config.yaml
num_hidden_layers: 9
hidden_size: 512
num_attention_heads: 8
num_key_value_heads: 8
head_dim: 64
intermediate_size: 1792
vocab_size: 16384
hidden_act: "gelu"
norm: "rmsnorm"
norm_place: "pre"
norm_eps: 1e-06
positions: "alibi"
qk_norm: false
attn_scale: 0.125
bias: "all"
tie_word_embeddings: true
parallel_block: false
init: "trunc"
init_std_qkv: 0.0267
init_std_o: 0.0
init_std_up: 0.0267
init_std_down: 0.0
optimizer: "muon_variant"
learning_rate: 0.00727
lr_mult_qkv: 0.7
beta1: 0.95
lr_head: 0.0038
warmup_steps: 200
schedule: "wsd"
decay_fraction: 0.624
decay_shape: "cos"
final_lr_fraction: 0.0
batch_tokens: [32768, 65536, 131072]
max_seq_len: 512
doc_mask: false
train_tokens: 870300000
max_steps: 13055
dataset: "wikipedia_en"
MLP neurons of a small language model. Each row is named by its layer, matrix (down: output weights) and neuron, and shows model dimensions 373-500. Each number is 500 + 50 x the weight over its row's rms, rounded and kept within 0 to 999. Numbers have three digits each.
A block is one neuron, or neurons of one layer that tend to fire together. After each block is what it responds to, as a language model described it from the Wikipedia text at the highest values.

L4.down1250:567468535420400526481473518438561542614499473476490467521443517467502489530467497489440559510478531570470418538533530542427494484450453455491558546552485515546479568535442420461542460441527476560563549481550577533520496612522435487521539449441571472407523484467407483459560487522525468413449529443539556545551563487502542522419565492533512511569503582468533535534441459524476565523529
Mid-word root fragments. Short interior word-piece fragments, usually the root inside a longer word split into pieces, as in appre-ci-ated, recon-stru-cted, Inter-pret-ation, and name parts like Ran-je-et.

L3.down0:371386461512478432399468529546556515556437476489537499495564454490500508561532443442513571490443488451509438535523520662555478512457520532420501465508490487493436515527493475483534511516508516486539621487461551470440502571480441503503436384528489568519544413534521484583510570463389586519485505459524424540402498495568570459437457561392456553496514545530574473549455489479459550523551
L3.down126:392471490508501489394579510502491525536490430486505567478532431443497517518515525494482521544434500640527479485410437579477519426440544539472480473574574579441597591520547513504459469535477541477604464457495456523494524485503501463472486511473515546546482526551511495517480514537414530584430539436457508539440489524502548424412502585563550487483450645548462498524501469567478510493590
L3.down1406:508487464437552412374456515383530566418512456565533573546547498557511489482520498575476535594478449439561565505516512490491509462464613619489530477600577559433482462536489418517480583519545530591528545486495555501513543460535533485457565508465578577550532480452556519497536477558542493581482421517515533481527529503573508505423483513557573521558404546573537477461558479515501499479430
L3.down1651:473539493523451511481471513574495498495528538456418502411448525515535519565470554430477526574379488573510463464531454499507465473573483587503583519443531516445549516468500466377568455512614541511489591426562513479511489508555519523497533452582495431576513470491557487425573600485469469593473529559570540488484557491416497475433577433523562423467596535492474454421443631428416451445486
Abstract noun endings. Final pieces of abstract or process nouns, often after "the" or in headings, such as restruct-uring, avail-ability, effic-acy, attendance.

L4.down12:519503495524497524474437378412386498452505481509497563444494512535544490608504545546556493502421505519479559443513437447524478536446512460565430548507573566531465533527561413516455494516394467484413434537563483537506428583531570548475573528603465522476490498473511510588451448482653438547470534528490460564612457481488537509487484479502508501429569599458493525413480431643484434422480
Characterization framing words. Function words that open a description or judgment of someone or something, like "described X as", "emphasizing its/his", "contrasted him with", "due to its".

L6.down303:491445462465559543512461479487504517504538463583465498537547514399567454539558475481602529553473477502572558525505452469547504558473523566557491511595488477503464464584466543601402485366492538474460578466476469473433420452559559534531415525473517478546546498547496470423548558492592512495463593558419525461522471492469557570525417496465493570564538551449533493544496446430553480581436
L6.down774:526521475430580513515534574558420503487501553550445448470609519574481601411441578503529440453547514542510564537527485465482563526541477480514502605517489547467507542445431542488459517459496554591434571460493542516492537489448505445517436491462471558484515474525498484448500482482556533537472396537483567418468480407571527532533341456496532531431574569576448406426600497391405502533341
L6.down787:486479460543467514517483475448498512565578509458409485533528559434454427549533529349610504482487444550544418538485572475508470492500472583518603580531486549520350524606436431393476487471541557564522532479548488512467622461594544541475531511496499479483562452554521475474500520584537489402562497534494524529515478531475517505486525533449390510611510455510441582481486471500479521483531
L6.down1550:592526551492489479450454536449530477552497451469525422489616501417493461524511492575532488489583442457594527497477555544501444529466532481476437499461549483537553488497515533522439491562404523432541486508578554534456661578498471442623379483484498473419543483545544515453473587518503568537543553573496507574504497446524456473460570477494504533496490553509482510493548493459471568528522
Degree words before adjectives. Degree words and slots just before an expected adjective, like more, most, very, "-ably", and commas between stacked adjectives ("a lively, unrepetitive").

L3.down1094:428433462502570430480487460538545478494446456484484480474480601499517541468558458495521536526538543477517409474472532440586496493379476575487413501519507497566478427439514520490460624598525557463431524447527536490528511528534444501488297525521458498505447545483462559477554528511444459527561515459531452563579609422473523485503553567471553690472532733486445433435540469556432482497545
L3.down1193:530523501539579487596565437486499463569441450454478455502550468485483556531504475461541608494523514498527455488442510508417500538501432536483555543446510510591438411533476514521506550383449513526475433502488431518425509456518495519465531544445586482474515426534608493574491521575541498482578493470515561416548568527445498567508356509388477536502495549573445378511443504443418517395536
L3.down1486:402488466475533480571484589624542487491505452467495568512502418515569595437519556479520521539452613486572487421533450462468469530527422517378479574431484480463515452515487508544536480521461454437493543568444619474388504441536467499604558477511466495489557468513439506533526480568425532594484486504538443442498616503515588564502409399482501427585490567497453458533530448509437527428470
L3.down1622:481479519535531512450458499629463455596493509445459530583435435454474553456537553444503531539569503486537529529443443536434489466433437600485477533501399528529511436489541449497472547512512419374494472395560445403457419502406506501473598544487528555473569424487549425517520407555456440573562530493521477543529610575498515520547376479423550486516558524446432474559548453547515564502517
Preposition "in" phrases. The preposition in (occasionally into) starting a time or place phrase after a comma, verb or sentence start, e.g. ", in Norfolk", "released in 2007", "In June 2015".

L4.down1080:473517529513566559519631535554527537514455500432498559515591508518516401455505481534486411565513415477483526535483528509499487602523537477479398471443460489496530477476579469434622493610445486409454492452518508507442622490477432436559604543479520463471519582555481485473452488480429530421499533506470495494488500474521526584460469468505422525543544553496398484495613502606553447513438
Word-opening prefix pieces. Opening word pieces like En, In, Con, en, j that begin longer words (Enable, Entering, Constitutional, rejoined, LeConte), plus sentence-initial In.

L6.down138:478481515387502487589575489450454549450502414512600515409482448454494598486441474611540481553467442512556483521523465419498511477538516428488550542517549526554476564536464573520491514468572474475478486476593420485394520483515553482556511450527545526490487511447438525496559482463478517478444507454511476500542544466572501465516552511535428490504440484529571426434476531470524583574476
L6.down505:566411469493508461580428472480561442483419558544493585556451509566474593510547541590461491533490495574455467526530383539494500496437533556527481533527488499546554519453453435452526457588586462515624470527493463603606468473485575531511475535455551516537556488494503539481446549479547600507542550537489470558492346470440525497507494473564529566542420483474526525555479482564450489506537
L6.down763:531455447367467481577552491461655504482423546484457481461427449491477468523552517479488409580518556540391536539506557516539468460460502586564559467556454465425460487486518562488524497523612481598491522575452444581527515447520575485576511464482589553551460549515446417506521490491508477449444432496501486475542390487483438601489529551488479446385509370561447549465422542540434434456488
L6.down965:508475527540435454449546522453534543389496512456410545485509476490516421516484526568486470547596526527543579442512545522377485488488489342544577521567400501513560576561491505501471417426485405595458501487542538535526549513463496458557425525515557534520464456421598417557595488462571548599555523502470569554551471574487524478554535477507480535559524536531436475528551516537521504441555
Biochemical quantity noun endings. Final pieces of nouns for measured quantities or substances in science text (horm-one, absor-ption, aff-inity, concentration), plus injury and hardship words (suffering, wounds, spinal cord).

L6.down222:488558501402526466469428490547569395503452553483498479544434503492487552466537396530613484538512496571524582521433580555464478446467518537467468510471559428519467488452467516506579483472459563471582418620490436475487483499401520434486539368435482572549512470552497568533539509497546472607438421465507524504472520538501466583555504486512423493571572666572525416455495570490472501495382
L6.down495:556470477427436478503564538478530489529421497478440450511460531523392542485502496566523509454482511521610452386557509506525455459518517390445591482520533566435466573522494530493443525542554544434493513490539458448464422515475511471443415499534549432553585561410461568558499427497511493470524501434478488562523567477498505505541478493599504503457528500493551481449469422461471475471574
L6.down939:483528497546467433386594532527589539498500595474565576466427511571503507491460471527572539475515470470498519486489502479393479517586518581481499482472591474380455542554570565515512516571522551456457539580445489456434555487463522556440539553425554493524570489544513533554590419498494502472544558483510421537452535508422510527520440516501464502467404608638559473549557496559541460552533
L6.down1426:533479528460425530395541509411584635432539474492524410582440536502482473530480431477479598547487519426523525392572554491442575475579544490546491523502551506519542551524453527555407432495535477489504509448521471504532579539402404537496507501462518486614518466471479497581564502508502497455511456509543469603589500450455386513586659542460517529466426572474432563547493589534513454563592
Word stem pieces. Word stems or middle pieces inside longer words, just before a suffix such as -ing, -ed or -ive, e.g. resp-ect, execut-ing, co-hes-ive.

L3.down67:500485487537496467471500522536506470547557515449380478462555546555578502522451487450546426569481479484468492497568420426518616442538475397526525497513381480452502485530483485522543497428535563568622502425509410429421533436537495496511529491515410517428478483574486519582578473465473522526423523465578521532529509475463481560529459420488522550465462591536515549407474557543451505382449
L3.down828:483386470478459484518497529492516502528471481527484482556522531482454398539501562514475504539536510449515523511539461480453474458457460556524591433538542560488490539493456507463516479477623599550448509467440494498415471495428522510492448481475551459551485460465506544576541496444495455521429473553486440501444529449505543479540521514376590603578518528464498431438462507517400525421553
L3.down1289:483579417655532507545455506492532441475532499618534523416474571553541560668526515534476550493463465452484397502546495520446564481510559636464515559547514476468581423581543457462489499452537585583497535518495544536446457484535477540500460429442520512433505533502476579624616427465438544506450545578490473536525482513496499482471405439439517434476422477496426596486482434413549529468462
L3.down1320:459513492492512419528397510494559487485580448531558414517519546520439462605544555531489492427476425407441431493477464473449545455363453519476484471518565577416527473541530552416446437425536464559570467482451400482463443513564430550532427527460423587532509519548595595572591505511552513539592467561491495544558462541485410480468561485463415443459531488527470556513463512527385529511500
Nouns for groups of people. Plural nouns naming groups of people or human collectives, often after "the", such as members, players, citizens, students, fans, team.

L3.down181:454552604451412518583518398445526510490511461620468537394573453439501471579453499563482471541429492402526585474508471475528481491561578530499471588517477558529452543538442416471550486503455501501422500514547394573485427419569490529513501474434499519555549434498480506503625473583517604555492431526493477476500513577559476506447623434586573497516521395411519520549443447567523379448504
L3.down443:515565425506513442441496468492394580441444527489448487427454510455578523586425476446406559544464490541467502450601562508461523489540451443529458512543484492571497643522523474485657425545465426499522469437527513550555610506522548508463395439495545483548471493492567502481541469509464520545514574454521416504438569511524443488481582493539489554480623577506421547504512569534521521472563
L3.down1689:515503487455529549397539543519579376418543505590470538427539558528519512510513539530521508552528525551484591529606488505482583481444454565610435565460535544509554448579543501493446508474462484537506540546505546492479349496582533568478492504527517532473463501524513477507554495417540525449501514525508486493482498544541530551498532527485498433504503418390493468489479459542455429479495
L3.down1749:498500448439530448536538496648481522564500470495503518489516460464491496466631474537520399464512403528507481547446428525484520536509525457588484465517477538486490541487470566579503422500471603575522460488546484465500491480409489494527474505524464580519508569513499532450529479578514455436528449473473521473477468572584622544452517414554530493480458598536454513512530455439461537379500
Scientific word endings. Final subword pieces completing technical terms, mostly biochemistry and chemistry, such as phospholip-ase, horm-one, phosphoryl-ate; weaker hits on verbs like is or was after a noun.

L3.down355:477469442602522480464491529427534474446503553520440476506563451533597462510535513524508562407494493473548442465531482451579522458484498531509556572579444579399500439561428509508500478489513463490481502416539465448588444594553534629499466517516490485537521544477480563604546536482537500534562459470426409488458549545571446550526448505430440459479495469491532487406452578446558445472440
L3.down700:460517463547574569494464484531528572395520429481497544475483411462496563479513485448515474373529515462464496487562442572449611515401428501474493452521511509507456454560492443524541584502566495538461400380576462569488488593453488491490570496423558580479565480563451522400517520477485505455527535491560502446462459578502479483490417566459540549502470581574537484552534451483495523510536
L3.down1215:493467473449424550478528479565498422514498428423513454479391534488526488468588475367422519464449551498492441438507522482604521543491506458442520465513462538499542528602495558461497553567584457552513567538507563548450546498475527385500513445506516463530474494477488455459498448485536432444475464403581416537526498521514504512437531518455643525533505560459563483495544514525563545515473
L3.down1722:493493420516554488525517412512436545479468401416507499511513503483541489448527465477474460468501450598564461504582543473450498423459481463371510540470420484635458437578540512530467530397453484480474492419533424571487522477397476503591563544561516539445452506514453517487487524518468543417531551508490628516537490522550562557492463480464580487591470458591508481525524458502471457456543
Word-initial consonant fragments. Opening consonant pieces of words split into several tokens, such as bl in blamed/blank, F in Foo, R in Rigney, f in Unfortunately.

L6.down57:513478585489549484480518522496496415513526473487469574449533461428603431425509539427534542465590567399536538500521431446573538527468563399497420510484620497508493393533548532436540456448441569445490419506433524434516495482519593501505547506516494594448459530549542500518454525503457428508563489503593576530530579506487456441552482594603491503431458674676567569507522529515586495492421
L6.down259:464460498565463446458522530571405568491435453574491492513539529519560481442550428582516502494557536556497530562593492473446457428478561526411447611514491442504554503443504554450457488521468630400551505511489416429426421507541496475491595418478475547463482497549511513523459483432510448473588494487483423625428479489491498460514541580518515419493438462552476513490510501493502491556482
L6.down721:513429444441581502450474522506522438456554488450504570524487466492609502425541531543465525504454524536475556475471484512501547439518530476498543510504459585494499477411538567429487559434466450521472525488564529512473492456460568400539556495524456514451460468569499473507439541473445466442496435555500478505515461527514542504510454483534514440457515360536479528551553498442497559505498
L6.down1561:485527495546505497420515444569568410405511524474503479494473501573573572487518538592484505494554480595598547485474388577525457449483538509559497427486499522406568493466603525493545416488506517478520513444458533545541537506535481481490514500426499479492462508482471537512484539554462439507575409434514497497567579516461568500450518448457516512501358473549505502598534519498503567478513
Verb objects before to. Final token of a direct object right after a transitive verb, typically followed by to or into, e.g. guided the Merlins, moved the family, ask me.